python train.py --intermediate_size=1792 --rope_theta=10000.0 --qk_norm=true --bias="none" --extras=["capped logits"] --init_std_qkv=0.0245 --warmup_steps=0 --decay_fraction=0.333 --max_steps=4735
MLP neurons of a small language model. Each row is named by its layer, matrix (down: output weights) and neuron, and shows model dimensions 0-148. Each number is 128 + 32 x the weight over its row's rms, rounded and kept within 0 to 255. Numbers have three digits each.
A block is one neuron, or neurons of one layer that tend to fire together. Before each block is what it responds to, as a language model described it from the Wikipedia text at the highest values.

Responds to: Word-piece continuations inside field names, headers and table column labels in Wikipedia infoboxes and tables, e.g. W-ebsite, Binomial name, Build date, P-ersonnel.
L2.down936:115111181089153155117136139085129117167170131199085098096081175139127152143114102097135090115108196111155166153224123092175152100137164124155173132160151126133094045124110132079075105158139160106164165102170104114085090159172124182074160168145063076140153121154124145167167131118091111153123079185136136157116145086109127172078105124114085178197126110090152187136109101229079077193097155114129161165124169112122127110078119093148132123200065085120

Responds to: Word-initial fragments and contraction pieces midway through quoted song, album or film titles, e.g. "I Believe", "Come Again", "Fly Me to the Moon"; also 've or 'm in first-person speech.
L4.down103:190098091112110121084128157121170149191119145178115203112089124178120076184089127135220184133123197156107089153127087160118150142103083154125125096126141127082123160083148109130078116106106150135075091142188151158127135167113117062113189099162118102137138182147121134167086114175122125071111082159051155100135166131130098140184099124080092130110158109160089129129071088152069174174133112092179095120162096133113122152150112118096152112165093139123
L4.down123:152110147134067172129154128170164155147128092131120207135104098167152144116071158085139127152109079103143122089106084102163124148178119191079124165091130081128099162181108119111125128120122140143075117129092163140061128129120151149105105169139120098095146127157147166077122110144096160115099086125130127123129161132169097129156145177153169148156149125126102115094105093119117161182101120104131124078102186114143105149113148197134122074140061143145
L4.down838:064145113090139092109080164152192142143073137114084115160128103140158140129172127119139077074116148113143154170120135140131167082108114100149119209118168141070132143092101106110127125132092112094158155152184107152141118151112140114065180097146096120125172131128115098185135156101150220118167143095149140151143181071154081146156102118118096145121185075059134161181084094116122105118129147167148103109064117119112083167135136196145182096199155110107
L4.down1012:154112132167054141150177139113131117121145153058146086120056100106183184201109162087112078151117112119111118163132175148114110048118129142148139113097209112087115079166086106132125145077148138146153101119135130081133106134143151079134151132151118193157096130111097155107046158113185107131097175098105143178118111067075128140160110156178120093150153059177145122139114154128115069122149150117122161153103132137133105137119157199113130154093082123139
L4.down1311:098209135124181169104148081192109160148144119156111175056124100105106122114132141134146145103146114131155080133133114091133112142089117096154081149100114196166134107141105134195154175156091138182095116091106073200146109127133167135076068127096166118140095148159091101119139179098144140111125113144135133139116158100078161148145090103120118134155132122095122147175088128140119173136146207102141117123092123095123138136146125118081165147127168127121
L4.down1572:061182109126136156083096187161133117099135132123152118104085142149164080152131094094106124131085123088113139088101124111090167129068125127135160141021135127133059187095145091142123158161099110102107076115118114171120121130170139160108171122165151067141140156129116186162139098170062116056168142139157097135130167100148120152132117099134095107138125150166173130135102083132131114145080149129143088130118142115136184094079097138064158140151090100141
L4.down1578:147109136130141124144183116103156118128092126135109165057156114174083165174172139112232168154109105061169077134073126120149100116108161107126128087127145153106153148174115113175164139179095139153144045106164136164152132148088175191083125152146157119135119168156149169137118144142148159166107065137145108144120133166122169141194159138112134150107137152104131127148119143133174117120153134156137121131137182156154170134111179105092154111113095067159
L4.down1683:143149140117080092141118143110151116190107108136105121080146194136107087190145129086178152156101071083123165118127081110171115093137208134127169169107151141109082137073109135129125188162093117094108074104113145092152096154129157118165122142126111129139037128115074180061130139166137161098112151139115138132106100149165120148115100155155160078186147048113137129105135090094080103144125150189151097143123114104134165119178117120148141124110138142105

Responds to: Opening words of a new paragraph or sentence, often split, that start a time or narrative transition: After, At, During, In, When.
L2.down1611:167112167096055084148049102171136138155128139100129156129162109222137155129160139171130131085134139131151108066134141139150075059068125152112101059084108106152206092111115115152059077122113083101111126080082146140116151074117109094148102057120111134128117063106138143115145115133156076062141107126104140119117176148152193114096124172127113167128116106109106137103080085123051127118085138134151108135129106165164170164173146094178175154098082112093

Responds to: Empty or early header cells in markdown tables, chiefly the blank color column after Party in election results tables, as in Party | blank | Candidate, plus Pos. | and Number cells.
L4.down7:084083129131211125117129126149123227155100149081075114113087129120057158129108102145142129096107098146140122167182100167071156146134161181129118163126087133069109186126107165108183209151110124147102124158109198097144090122108165133035144099121096126095129105144099137147120181142133109102113110121156084085128086123122111238178079090119142095122095108123111178115121142111171112172112149184109066137088117107135142091102084118140124088106124138130
L4.down85:133085167146189137137128169120172112156133140126114168157123106115072181133104122160148156085123188139169165108128101120096158075149144086137098079144114162116175140152136109176110092121169094108141074152137104117134146103119049119126142080086154148128142116136130117145095087108139134103107106127164150152021081113080110128096118121109110094216127172128086154158097124122136173143089132063153114164121127161164098192148197116104152126108090107118
L4.down344:132115096190090121173115132120189115147152147159125137151095093147107129162131180106169126147152134094141096152132152118186124156144083146149112114138141039129100081135108115143169140154147122076102169151116086155150084097121102171138148047089174158107120129098103134116128113138123054134090132116176087240053068144092089111184097134138170090115171106157162117193124169148181132089124103034132189059178107136148181127178142144111119100179133158149
L4.down724:089137148140134118108193147148145138109123118133143094126181119092128176138107073128067190161016113114107103142128156111137115059130122136132161081173053188099103133166177127072135114105118110122174116085116123125086107203138101129147125127084124137132144120116122124143138149157114195142155096116066088136182101126100173098131138143165102157180186060108128062153135085133108148177065067176152113097134122145154136109150111100172083070088153118140
L4.down868:082126115164152111172102101085173136188116221142113100141156205086106180155180143150165216103170177139107097102168105136125120133135138118143133108109123115109105150137086162137153088166120120128134155089078163108140069095169133088128167111136138120152154088101146127146104127089104099119044106114163118137090112142133147130183067140127175136068115128127092121140144104132135104101182058136128170147127117123133159064088097141181141120134080098117
L4.down960:069153134072049124120115122165147141109134129155083055085110128149064145105118081118167116158111095090172202123157194133114127100114079134134110159168089163148088130115110062195131052112111064061109079092135122138098086144159087188177095148144174146139111145047146106086148077101174098127104107107181114138091162094097150094127124146100152106112146105153152136129146100115209131070138118115117167146125138183188218159231131059182108125122143152112
L4.down1222:158120141142113118171182050100178157119140063085161210103137154117183057097099136124118095075167130167143085156102156109135140130084102132110143166120140104080090163158065161159114163124180111105103083107154143140173130156122134150091128161128123130113169121131179143125145103077134104143143129119088084181092172080160181149032114092174099110051165110121160124134089110086132141104174155139155110160111161139114110116132123057122104075106121096133
L4.down1643:144084096079197144111110158142101116082128100190129139169118125107091110155113106098118136100120085095148090129157114111102120113107131163221117154086184125160150122127148140145132149157127084108105116119152166156141074136127119108077170117151079128120147053168165117144086070142118155174089154058124157131147161092082129073176110098111124112097175100092119149124166139123139149148074116168096167183134150196113163162107090142139105079137060168111

Responds to: Final word-piece of a name or noun that is the sentence's subject, just before its verb, as in Fellin-i's, Thomp-son was, organ-ization began.
L5.down442:123133101166096138207162131116174111108152094093150132163125135187117079139178154088126068168124136141124085159115084151109076104117060109141189107161162126113166100085146134064162156131119135143116131122158144104070123082142165149122127157142095156134156072105090186128115111121152174188090209097093130090162075170166105142120116140117079150152134123126152096110210179075146129114115108138148116117111062137115163111170143116097126152137140094145
L5.down812:149148121107120061138133121103150118140162077143146128134087191120072251196141163178174189125159118157129112112128127106147130035124103125104052146116101128107176141111139131123139086088144120145134122152112200121172157134098138063146169125126113121161113031133150112145152119133124141086167205130112117155097138128120138150104166154097137151117107152082149105131133087097115083106234120098087122113174112161153159094092120163155156140162123146160
L5.down1331:123061130076096163132123170118122115116119129111112150134117121071148106120108088148073070177115124161123076115101198044087178088073091069132178149190122130097112091104139126135112138124130118118156112134099136051128150165099153180111090142159114077132135129181137126138124151119135105127169162152090084098096134103143104118069177159117080161110103089121228121105101165167109117150110111105108159091073061067118096163105176207114106105159098107113
L5.down1386:131097160104132151117075148093173071132058106151091124142116108135153125113113072139072125175156152139066168071064123160102099020116096136135133150181124101169131117118148123136115142084072146114081157194117123118101152124158126148131141107219105165161128094097136141185172195186158129143066152110164136091142127139137103087065146166132202119147138093067167228128197117143139143162123164171179160169146090116153076079173155083140101139122159106102
L5.down1393:094109128151136133199122102118082139125087153161080142106069123154119065130118154132124136155130082117122148168137076104084158073136146108196147185134140113125156192107100102158137104100126124104095165098178111121179130092078143056123171107112182147189074183146106116191105119111093141122136142134095143068187125054155163174106141075141096123146171152076103173190177144110196118126116098123207153179147144113103089142137118169144108147098138133112
L5.down1524:135151131097172078097122147092160133102127096165131161123110148132104108114125126122076125128114069078127107113147102127153146107136137139138165138164119190122137137149111093134142115177148130162162104123150159133156149171134179093130133193132174119150144144092105112157172116127177180082135113068077085113091141132075135157088126115191164128121200100120095119132154137149111136156199111116122146089094058160128138081125102130105156074150122147159
L5.down1530:139102178153109135085180162117063136129133108132162092138134141132089130182095182122148133149093116093091133154130123121128152188056143114118143127102163132138122121140097130112069098092140114105150117099157139107137172121114134099120123122089123095088121148171073062115089111073112106084126126123101175187141123136174119167158098113141103087162112186095102072127075107118139114143102090130123076150090252149171093144145110134090100144111121157150
L5.down1594:126165166116156131126102126144064073133123103137104127107124122085201068146151163134149133153106117154105144124148068120145144120092097094188180143123111075140113142115130100082151129087229107094093114212158116096160106083126087099126123076143036128127118110107105150181095133089085069134108164124090081135153163125198022101127155127155193074129130096113147138120159146137086095145075209090174110173112105098132131170112085129100111174105113172120

Responds to: Final word pieces that complete a word inside capitalized proper names and titles, such as Te-levision, Sing-les Chart, Endow-ment, United Art-ists.
L2.down1180:176136084116141101141108157143158140113155126157162162073125195126133090127148046145046099110065070136120177109146143107177115097160153094141159169148069105126162112166088131099109154104150106052163123197091112117143178155132161137113105111099220160129134138129107122150174094116151104095142165129124125163147163142148121129088176114184102118143170098107134133131143091091189074076121094139122080083182138042137104128103118208136149100113097131148

Responds to: Commas (and who/which) right after a subject noun, name or connective, opening an appositive or interrupting clause, as in "Relugolix, sold…", "which, though…", "Also,".
L2.down260:107049096091131102124097146084101145143145067150108148124109092145199139141093128064064119111119088111109170142118147130152122121131136114146146074134082170160143100189178111166110083094130127142148128082130129105142170133095108112112176198071132158093182143170104138116125134136165157091178135110156078144154141113094159091084185163124161108125109140056146182172124097101119144115155108170090147147125089136079083147106126197108130181144053135131

Responds to: Tokens partway through titles of songs, films, albums, plays and medals, such as Devil's, One For, Can't Always Get, Under Pressure.
L5.down414:100048130153150166176074145132144077154114163064143121120103127108166118188170114148131062086139115150118106130115147127098111193139163114119181132124076115116163135158114090091168115188124197153126110023128144092141109162130130091155135109139133112141132100158154103116142119126091112136093159143153061197147126082158104132117037115118099119158165104102150152152123108146118151165116140094070110135165179085096133193150139104055115150104131105104
L5.down451:173119142132115111129144121143124144121073113074132162159134098136155103104146168201159145108120147124120132100124116091116196086144136140117097140134073193151149146093126165117151116116083155127076190125092111123113150159083095121168163163155066085158122098217147108113088142139173124104135102087109118140105114094075117165126097148147084166164134124094065078084146136132178096103127148087141162133128124215113111049149127136145097092130114123111
L5.down816:155162113112106128174113120194142080083136112148109141061097113155094116141108016126070102105090145092123140109147080096166180155174079140160097091149170104100104141127150122116155083163103129115159110124137153091162091138095139134083130096135157097129119150142161159160143121166129129166154112147150133124155120112133128167109155153131086126082083166129138101105152088101093108183144098180117107084029072156149161143127171136115112064170110155101
L5.down967:181149116122055105143115107134172115187136162109109115118103055161115090126115070132160112102061091162120120138153065127142113129137185110150155129141204109106140115126126115157128137145168121080127092108104117119110159125184153172120124135088178200118114175154122200131090104210137110162127152084122077132122104162126084090109158091129142167150135150063116132141144103125129115126127116167099087122119154090137168182096123093078148150145127122160
L5.down1015:146130068110063096131144184114221123097073144109156101094124146159137118116056129121141149168104134099199110117116176114090092156181129136150079134173122145136114148118125150086162159102073086141129129131154138130122170168127132145111145135102122098164165150124123186075109109133087154157146134073102117187120201130167183127169144118082139121144104110116078136165169085098126112117108113140135135124051132071127127141139196117164178143115162117141
L5.down1173:102120189142099131139126133108073114143156118135146100127051083112142129133081093131163149192160152102141136211180085187113127124165064163131126124104136149110131169090116054101115089115101156126149166096084111177152169213161158134125156109199127155171129122126140072114084182104113184103199206123126154097124118143212116122156142147105125084151094166121086083145117172167184089130062124141109121125156162145134146103115162205162194098116130214088
L5.down1322:195082137111147156148225097115096132170102129103078096132110131139088093167140112128202196164158189132165120151135170177137094145139159132044133128189144135129112092167061163132150131140126145108196054117152173115170132152108121145103110160111117117117124108134111125122126111090117124164121098128103186123082158147123175140121137174112173146192150173121095104101102110163157187123152118125154155072155071145138095156165111122165134096157080134142
L5.down1566:100137123181102135139220149078119114179128169130117149141114161090107071095174133151097199146104088097062103175119080113090146180117114136050151113093098089152133118109097111111164122112138145117112120137158124150109125136092192137126130107125177155125119169128077111107124139132103162156171131130148079094143154156150045112126177147126197081116144145115151085110139134138084157148157127131147121131117213142185116125146090141121117091129156109131

Responds to: Opening or middle word piece of a multi-token place name, often a state after a comma, e.g. Te(xas), M(ass)achusetts, T(oronto), sometimes other capitalized words (Sup(reme)).
L5.down11:177171132174151150115097136125095148172145102094125126135140148133133112131174121169140115138146102079123118103119097076157167105107110066117133123127167121167115146112118151122095076178104140080146139058116120150129173122110145174112145136169090068106152131216158164107115118093097115140095154136158135155173182125129143176123153118082134105158145118124129111100144159092108099088120150194108141097193113161131159156119138137154127091168054107167
L5.down66:134154100177069136102200063082118082105124126099116085166089146118137112121142144118194135109150117174158117119100124142095106179107216091148195095126121119133132119169122144170135094156147155155126120180061157146122070090166073134073062164115042079133130062085107097190133142138103163163122096100161141099106165141204138062128121116086109128135082137156182123156093197135134115145138088144123182124094140074138092144063156145098142165050138124130
L5.down121:115105131134116147149156076061136155152100104101077107139130128119102145130083065147093106146066122138127103095150125172211110136187143123107195126126116126189115106090101146090141090176095150176120137115157135139121199139119121126068126132176111121163142107106116059101146087120167146139116108144183134123110071112129107178068107141134117159089175126161164152140094129118123101112126185106074058159122183185122154142153162122120113149131138116058
L5.down134:118134187096125143145059135083117145147159124128188211080138093120116098156131143137114131041100133078167159092139094106032182123153127073103114067100148088166125097174121132194122008150121109133154167052132133140141131106123148140141123135117140163123144132099143110160088107154132150146091166073104068125129111163143171136117118121127089172115102161147129122167096119146130106130156110077110138101124179194169119130119118151142144078153113119098
L5.down384:152091113150158134152123192078145115138091176130061144123118126200175106106120087180119201073131143189055122104153146184114122126137156111115138125157104138164115068147135075156194141161083142108110134115128113129140120182131086119065083164154162099162127110108118176134112155107129139113113102157130124178092167096170159164143159164115123114075112166112079092111144182173129145175164115098099126108077087133103123122107099082113099166093216133104
L5.down537:127148169123152131144102134106111088124108146151136122115147097123136122084154103114116094102179079175223166127106135127114129130111153113114136116095145110139089162145098122143145187141082158125086088117140149126127147172140095110116072125118183104092147132094135143105104118092151128161104141100116130052155159142123074155140126118123183118112061151179087175087159111139106141096038103089110106143101149146103135139134112155095158149138114177133
L5.down660:115209111160119191122095090086080109108108120140086163110207100107143126140177163201110131094153102101123151110129143133138102116138092153160144105122144140074139066106125173178141174085116119124139125135149142109123201102177124112147181133134157122112146197176147094089193091123097115139135114127136090117094140107164134130127090102091122078147165141156192119164085161170157109130115098113102133167118140128093097062185166191081128134107142070122
L5.down1672:145121123101131148103115109122109125125102114103097171140098108130105093082079127097207135108092111126074099040096087110208201186174119092170110088136086171107169127092151187108132105121094081140134151126158162126151159123164103135124078133144118171102095133111095113128061122102069143090188110121129102153145123119118122122091163114120149106163055090070107151052167148094131150131176132123220166166122099038108032111078151140126125132104117135075

Responds to: Mid-word pieces and list dashes in education and career text, e.g. de in degree, the D in PhD, dash before Thesis.
L4.down53:093100155111120152136062198126209118098106134101112165147119116127101135142149142095138099105144171132185125152159181145149139145131160120125052115085193162149135065171118071164141164188112145127102106147087068092093176168123158114181147060078137115093120169115112127102130107120072156141065096124138130084123148117153164133086128174105143141173189084105103142141151198128078150076115116170077148080091163157152191110121077108126193150108070110156
L4.down117:149185137178176120103097104096156112133110099202105090105140120123099121144138098111107159087066114122117133097167086136138132144104189144127124125169150149216153186209091124104081186121115116119146088147124052071129141110118157146100139107134171152159114068132105165089163103149131095136118136169152155117137138144109170144136151105050189177136110157120203118127124127133137135136143153123152085134117151146185138127133205126127140107145094096096
L4.down720:099134171079102123157142122134080201162180148146069096166205109092149093136144096114131143167164054151116157157116123165096060127163137107188151169153124102140070164161097108146136164155079129109077148124171162129132132170182106141092137101128146125133144147149121062125156124150106128118151171098128157117040108088098101135097090117170121112229104136161111082141180112134102151153128167127112069154192079114130136077171103091146115140128150124146
L4.down760:082158120150112119187117128134151116137085147114143138131165079113127146099130124141120169182112128113151086074078107129142135069078118092118131096123120151136152120107164135144094164088125156117138126124124096145122151172103146149098119131120106133196171152114120149139128113147125146149129138085179143099124161094124142086167133110147111111168127124106170158131135103114093148075121166130109119138135165143100106092184122111127172145135138106133
L4.down823:175159108190131164093141121134125125198126160117150092144157157103112091139098142085124109148229106111165087113179144121103130106126115136126123123180097106125133150174145113125117113145098209142112077207121078110132127064151114144159138107051096096111143136065157142157196118125108078185096169125102084157093074165074047125105115160134059149095109156160184106103143137125166134142111196148135091158118154144134151162158155174125158187142134141149
L4.down1055:159132101113113102107166148168166105128127170121147161167089153119176118119115160148164157129214127094115111116181072088111154124088132152170145076092149036150118098085146197117149180198117184112172122066185150080182151105145121120119144094157103088099109128135135113136073128141162151138182107088083115129134138179109027091114068143166095099153058112119168155139114091062116155130161120143118146068118119122095137137088098165059156122122105105090
L4.down1177:148135164146085171127077126115137097181131107116042132140131129064177172129173094175082125158142116087116114122098153152105149100086138165102186138154101104127091171131143179158107147121119120185100127133130123064129140117148097188115106114134138096112073086122130095161116099069171125112164145151098147064144145132152056071159126158094109148158165102137188173127114080089043096151122160123238132168157206110105124142139120121178163157100127140128
L4.down1565:147188120133139148175102145132130105119082145147166114231155106046099111112106122183137114117118098107171150128149150150098175135128129176119079144103176108132129092154171134095177150109096093244126179095178157191101135126156153117054158127138106120140145117119098144093116089062171103114131104193090069203130087098160135138176110135113088164131084122130109163200110101088145126121146152057132097160120106164129087190160172136116130174108131194079

Responds to: Second word piece of a word, strongest for "ass" after M or m (Massachusetts, massive, mass, Massimo), also alive, Drive, Madras.
L2.down703:116104144184109132102104107100120094098119106077118137153163090076181119086115126161138088095180109170113138122153112171122137142120167119143164082116228117116111108156061157145163119109103146130127131162095167187118146123155087133136120126091138157115127108122133088132132115111182130138127140138148132126106140132082124041067126150119094128114128065144142132122153163176113144144129110094177084152053085121124217172120084129159175134065140157088

Responds to: Final word pieces that complete multi-token proper names (surnames, places, state codes), e.g. Garc-ia, Church-ill, Carbondale, I-L, right before a comma, table bar or verb.
L5.down32:138091152150078157140153109111177096176121194124101146143108158118110098143121138117150138171135150140185165073136125133135082192078112111103172111115160119137140111190115162064078148089156155120161069092099088096150109137066118128124204122126123124139147076122071169155120132117118132103120130072122102107126136145128165138100048136169080148161118179138167162153143118075090124130142158096142101148114117143108111193154137191130102140151097111084
L5.down262:117156094120109178098117118123135075152106160107149144105154104123155067120157073144130121099110084137099115082152119093202120109130113095174143140112159053131130137171112111137189131195125110042121084143158156143112135118134092076129124150162139044175113066091184174096108100153082119132150101120120220145155115116166104166119075138106152127108123080123134139165096079075132151130141107118122158218134127153148134150078104145136163162128120143076
L5.down338:137061127143075163148113165104166176137119171111100127085103158142132172110115148121126098154117107168113148180201099130185075135199128082146129096131061103114122169162146143114098152103087189198112065124054178111160126179151089116116083156041093131249124128105110173105138077131098091200126140108130104135110075136171067106156194134089126150156145136075082077123099138161123084170086119117171072166138102075134123171057115106175162176157128083166
L5.down602:081067191134118145118193130123098105115140147138154088194150139123137090147164116133161088124135137091144133118115167165058181130063082123158147064109112077162057096141121133153054168159139152145109128089143103096104165145104041140140089103188172115105165087136152123090080150115073179105163145115149135160159130144124139117168104147149119069131136173118149144089167102152137101142111087130108142125085172131134185131132133096136121138152097135121
L5.down754:182109123143134151122042146177120106154208124079145134109085184145176139130159166151114129126169156106159084171105109106139121095142086158108119105101135113142108141146147099150107079086150134127118142095102091151166151142193140108179143107122124117108162153092133147075132151115131076165136132122113142136178141169106133092178080176087158143080123121109142219122172111143119209140128084089131063169147136124124101129174102100189126134089100169159
L5.down1165:151120092114154132131114135150084108111107103143168097099141202129146141170107090141127175075119067135104184117116178140155083154114146179094091168131091116152116091122111125112113112078163085085124104139164096156131109153220101170148195113089150150132137163165137095072124074106103072169153120161143198130098105091130111161138126136090139148147109152061081152123094102124153056138165075131119161149178156113098175112111159118128097132165118120112
L5.down1335:104166191128101128192207155157026039151157142119134138122133060138188126156158166091142088115149108124147150121127051139139109150090122157127100100190145098112103084133129122051139085123167107084168128125108104112115138136120085141109134140157129143112110144113121195124082162079154147128115105091141077144176152143161088104145128137125136128113144152227139156145123116126167164126114136071142161115133078118135168164143056123084120128118106114128
L5.down1741:174095104172138161124162159173178118122048080056129096127133176153128073129157111120134116114106108163089139114124105133168074076125129136074186108172146080143148100161136081114094094099130111085177183087075177119102169124088107073083206118107112120133123115134162133152118107093146127114121112154147080150116120105086208094104198111136121199138124141222104116119153087082099112112118089052132117153134180109135173177141151066108143135106129106105

Responds to: Header cells and field names in Wikipedia tables and infobox lists, such as 7 in inning or season columns, Countries, Writer(s), and |---| rows.
L5.down30:105135158115117096186192109138127149163085138125093095122085176149104139158142117076244139158107094133122107117209122087147097109129119123160144126151158151120150158111084131126143122195080160210200139131133116145103122132146139074103085115186137115158176139163104211142091134120146134147168089168091144088157132111142109150174059064100118112115144083114124113140068177128167135125127138108096114098110179169173107087123138194150137126098086114104
L5.down272:157109124130082167122131162197163188129158104110081136143154097145142086100116095118188078132179051103109163150095144162167116113125142134161105143092111187163149106109155175107111157111136110127089134131179197176120141123159116138080112077128154111156139119159187105090093134109132167132103162127164129142128105100068098106155104070145123170159148138099161085148091143151128109163171127107154064180172146124157121083122108135128104124093113124082
L5.down327:142111089118132089108045127092114113118143124122139151213123155137105087067097087116139134094145155081102123135145143101056141153104125177146144155118188178139146138120116103162117124050052086098097118164173160152098163124126144090172135027128114127104134124114082150148095130107145080191194194173099082134103174120124128099045112123103185117104118164136120177119043122156172153110155151118081173145122105178178099094099141093154106142134171105125
L5.down600:085136111131098106134144130196115124088168118121103057122087129181137184117134103116124133164153127142098212075114133151113160109138182094165099063187085076141091201123082092115120101123168155123100127179199173129137128125104112171113143121131071151114095179122107072160086109132111082107113213107179146129101170056088140104139098102146158132146184126084101162116166127186176134133057131056158092170121163178157144083146154148149096163130137120125
L5.down699:166136200100099132117135114144185168105151185101112116155106139131119208130112149147158179120147135130101137092155109109136159115144112128110088207172120118103038216125093101156134101151117128108163190161123084193186044119120139148134124127119053134166139132165168074106132129059149124074074110115198096111115129147157092128117158151145163117124128147172073135135166124110165087107069088155139099137125104124050088108109137148075090091120193187206
L5.down732:188156098094147114096133144102087187138111085144149145153096079095115127100148186168124162091057130093103081197115147086106131103141113128151081147078089094103146115106103117132101102140129165097072112135189122139132167101135107093144119114117102143138095145159140164160114087150157079121193062103142101163136101120154123143143113111114121143125137150077074173131169144099193126155111188113132091147081185133102107113145187102109075137148110131163
L5.down1198:097146192099100202084170142091074125106169057120121181111124109142101118164165113144144103111098152111112104135127160062104091101092112148187122123169120149130169145088140078120137166133113128110174171125109138112159108161192194163144110131124064103220092125132119121123139115144114175225157194150121146099135157169103144092130147097194151149130229120127157125077129151076103131186190158137152092096104201091126143148133215192074167119070170112170
L5.down1591:114179113150181145187175132172087043150102120131136085145097109099150128117141084165150128127066129129130150099077185146128084084169148069145111199110171106123134153110118149100123140062159135113093099153145075124059120110119172149114118125137161112070165125158082147158149127138139179142158086125154146074086168084135115142093069170199139178140108146048160140131082063141147088124107121140158157176143145103138151107081060141101141091179130156132

Responds to: First token of a US state, province, country or region name, usually right after "City," or "in", such as M(assachusetts), New (Jersey), K(ansas).
L4.down1:089145171132121172182156140091151106163152110149066109100129146098130133142144119162092168135084134108129118114082116115078067135114122165156141076210163169104118118129106078130094133060154158129126062088157178129087120060135105181121176166133152147082170144105121090138148123121116127149131152072158088062096136197139031127124062125160122148081222122158186139133141193151130150167127143116114111151180140091151163125135061135104117103164138108135
L4.down31:072110136117124175202126082112157172129167140067057074093091149144147114172172131110099187103127092105148133137160168176165129119135140142083189119133088094125112123132102123131116145143140084130165170151126141136137183113080111164163139161124145123094146156127141111179195116145123158149129156112173108165117119173113131130154134176134075125057133138096143069144095114114159089128132118143109119134134114098122187106148116176141120159143168103100
L4.down106:155084146114116120155083147144130168092129117163109088092095096150121141080118095146083126140081147133128123180060137128133168114121128071187140148105213119120141148126136112123089112170117091125096122134117070122171173163141124156102173146112106099120105128108067115139164112149085115093159130147061070124138180105100086157143190184135135151091153158177103120140083093084131134141139102133117134143129120101219124066114104187100078107096085096098
L4.down346:129125088155118156163176081146096132165092148171177112122124097096111076132117166153135124119095083091120186121181133164122084146127156146111170134090205168138120141165086143078077142146103142181155124083085057139132155185094156184137146179147136055125089096115122152136175175132158089143132136150141097070189155143161093095135111053134161159181146151135149068178105104095141102120104195095139108213063176131093160148139134159131150135157109146103
L4.down398:109140146197103154160155125100106136117113116132100119144203194132153182150167108154077188168111108172168045096080091197117117141091167128153189115157159147121104165104127120120108152175135090113156143094137113126154194137085104123143062161176099092178099130096089087103147098110151151102105120128070131142104158195116107174137140151143122163094105105151145141150092174119131092066112161068102152180135138179113137152114120110138135109159170130057
L4.down797:156156144119140166134110115120123151126198127069120124147133159164144105076105154084091123145173172123139094193131114113182140136173092232129120133132109146098121100090135046138127182117104079125161137168120114104104164140081143168146156138145121121124121128140093124120175139121133148178149108115071109101122093108173104126219121154159105120143130101096027142076049137121118128084111109089110147104157107111123203159066157173129078122106117108062
L4.down1068:143141161161095112127133150116063148120156149112077085155130114135133112108115140116133139156097095157085050140093108131104116188154147139137102149165158119072103141146072114099136187123150123125147137086075124149104157186146097167131141144146089206132149066102088164121101217174103110131124126094139115121104126181137125155130137142144074091129134161093149129107100155132156115138089059133106115124140108106152100186135147144199164165095136132187
L4.down1081:108141146074141190144139101143144139176119117139152123083109152122112106138129152136153143171097143123128102107171115175125123157095107127151181130102151182123141103154108090159112118185105163103096123161154101150153125141071110096108138128175131134154110051081107128114167075121152134128116109112151162124118098163139139173104145137154151169114126153123129152187137146098111131145139179149180075135109193124097105187126149165099129100155127109075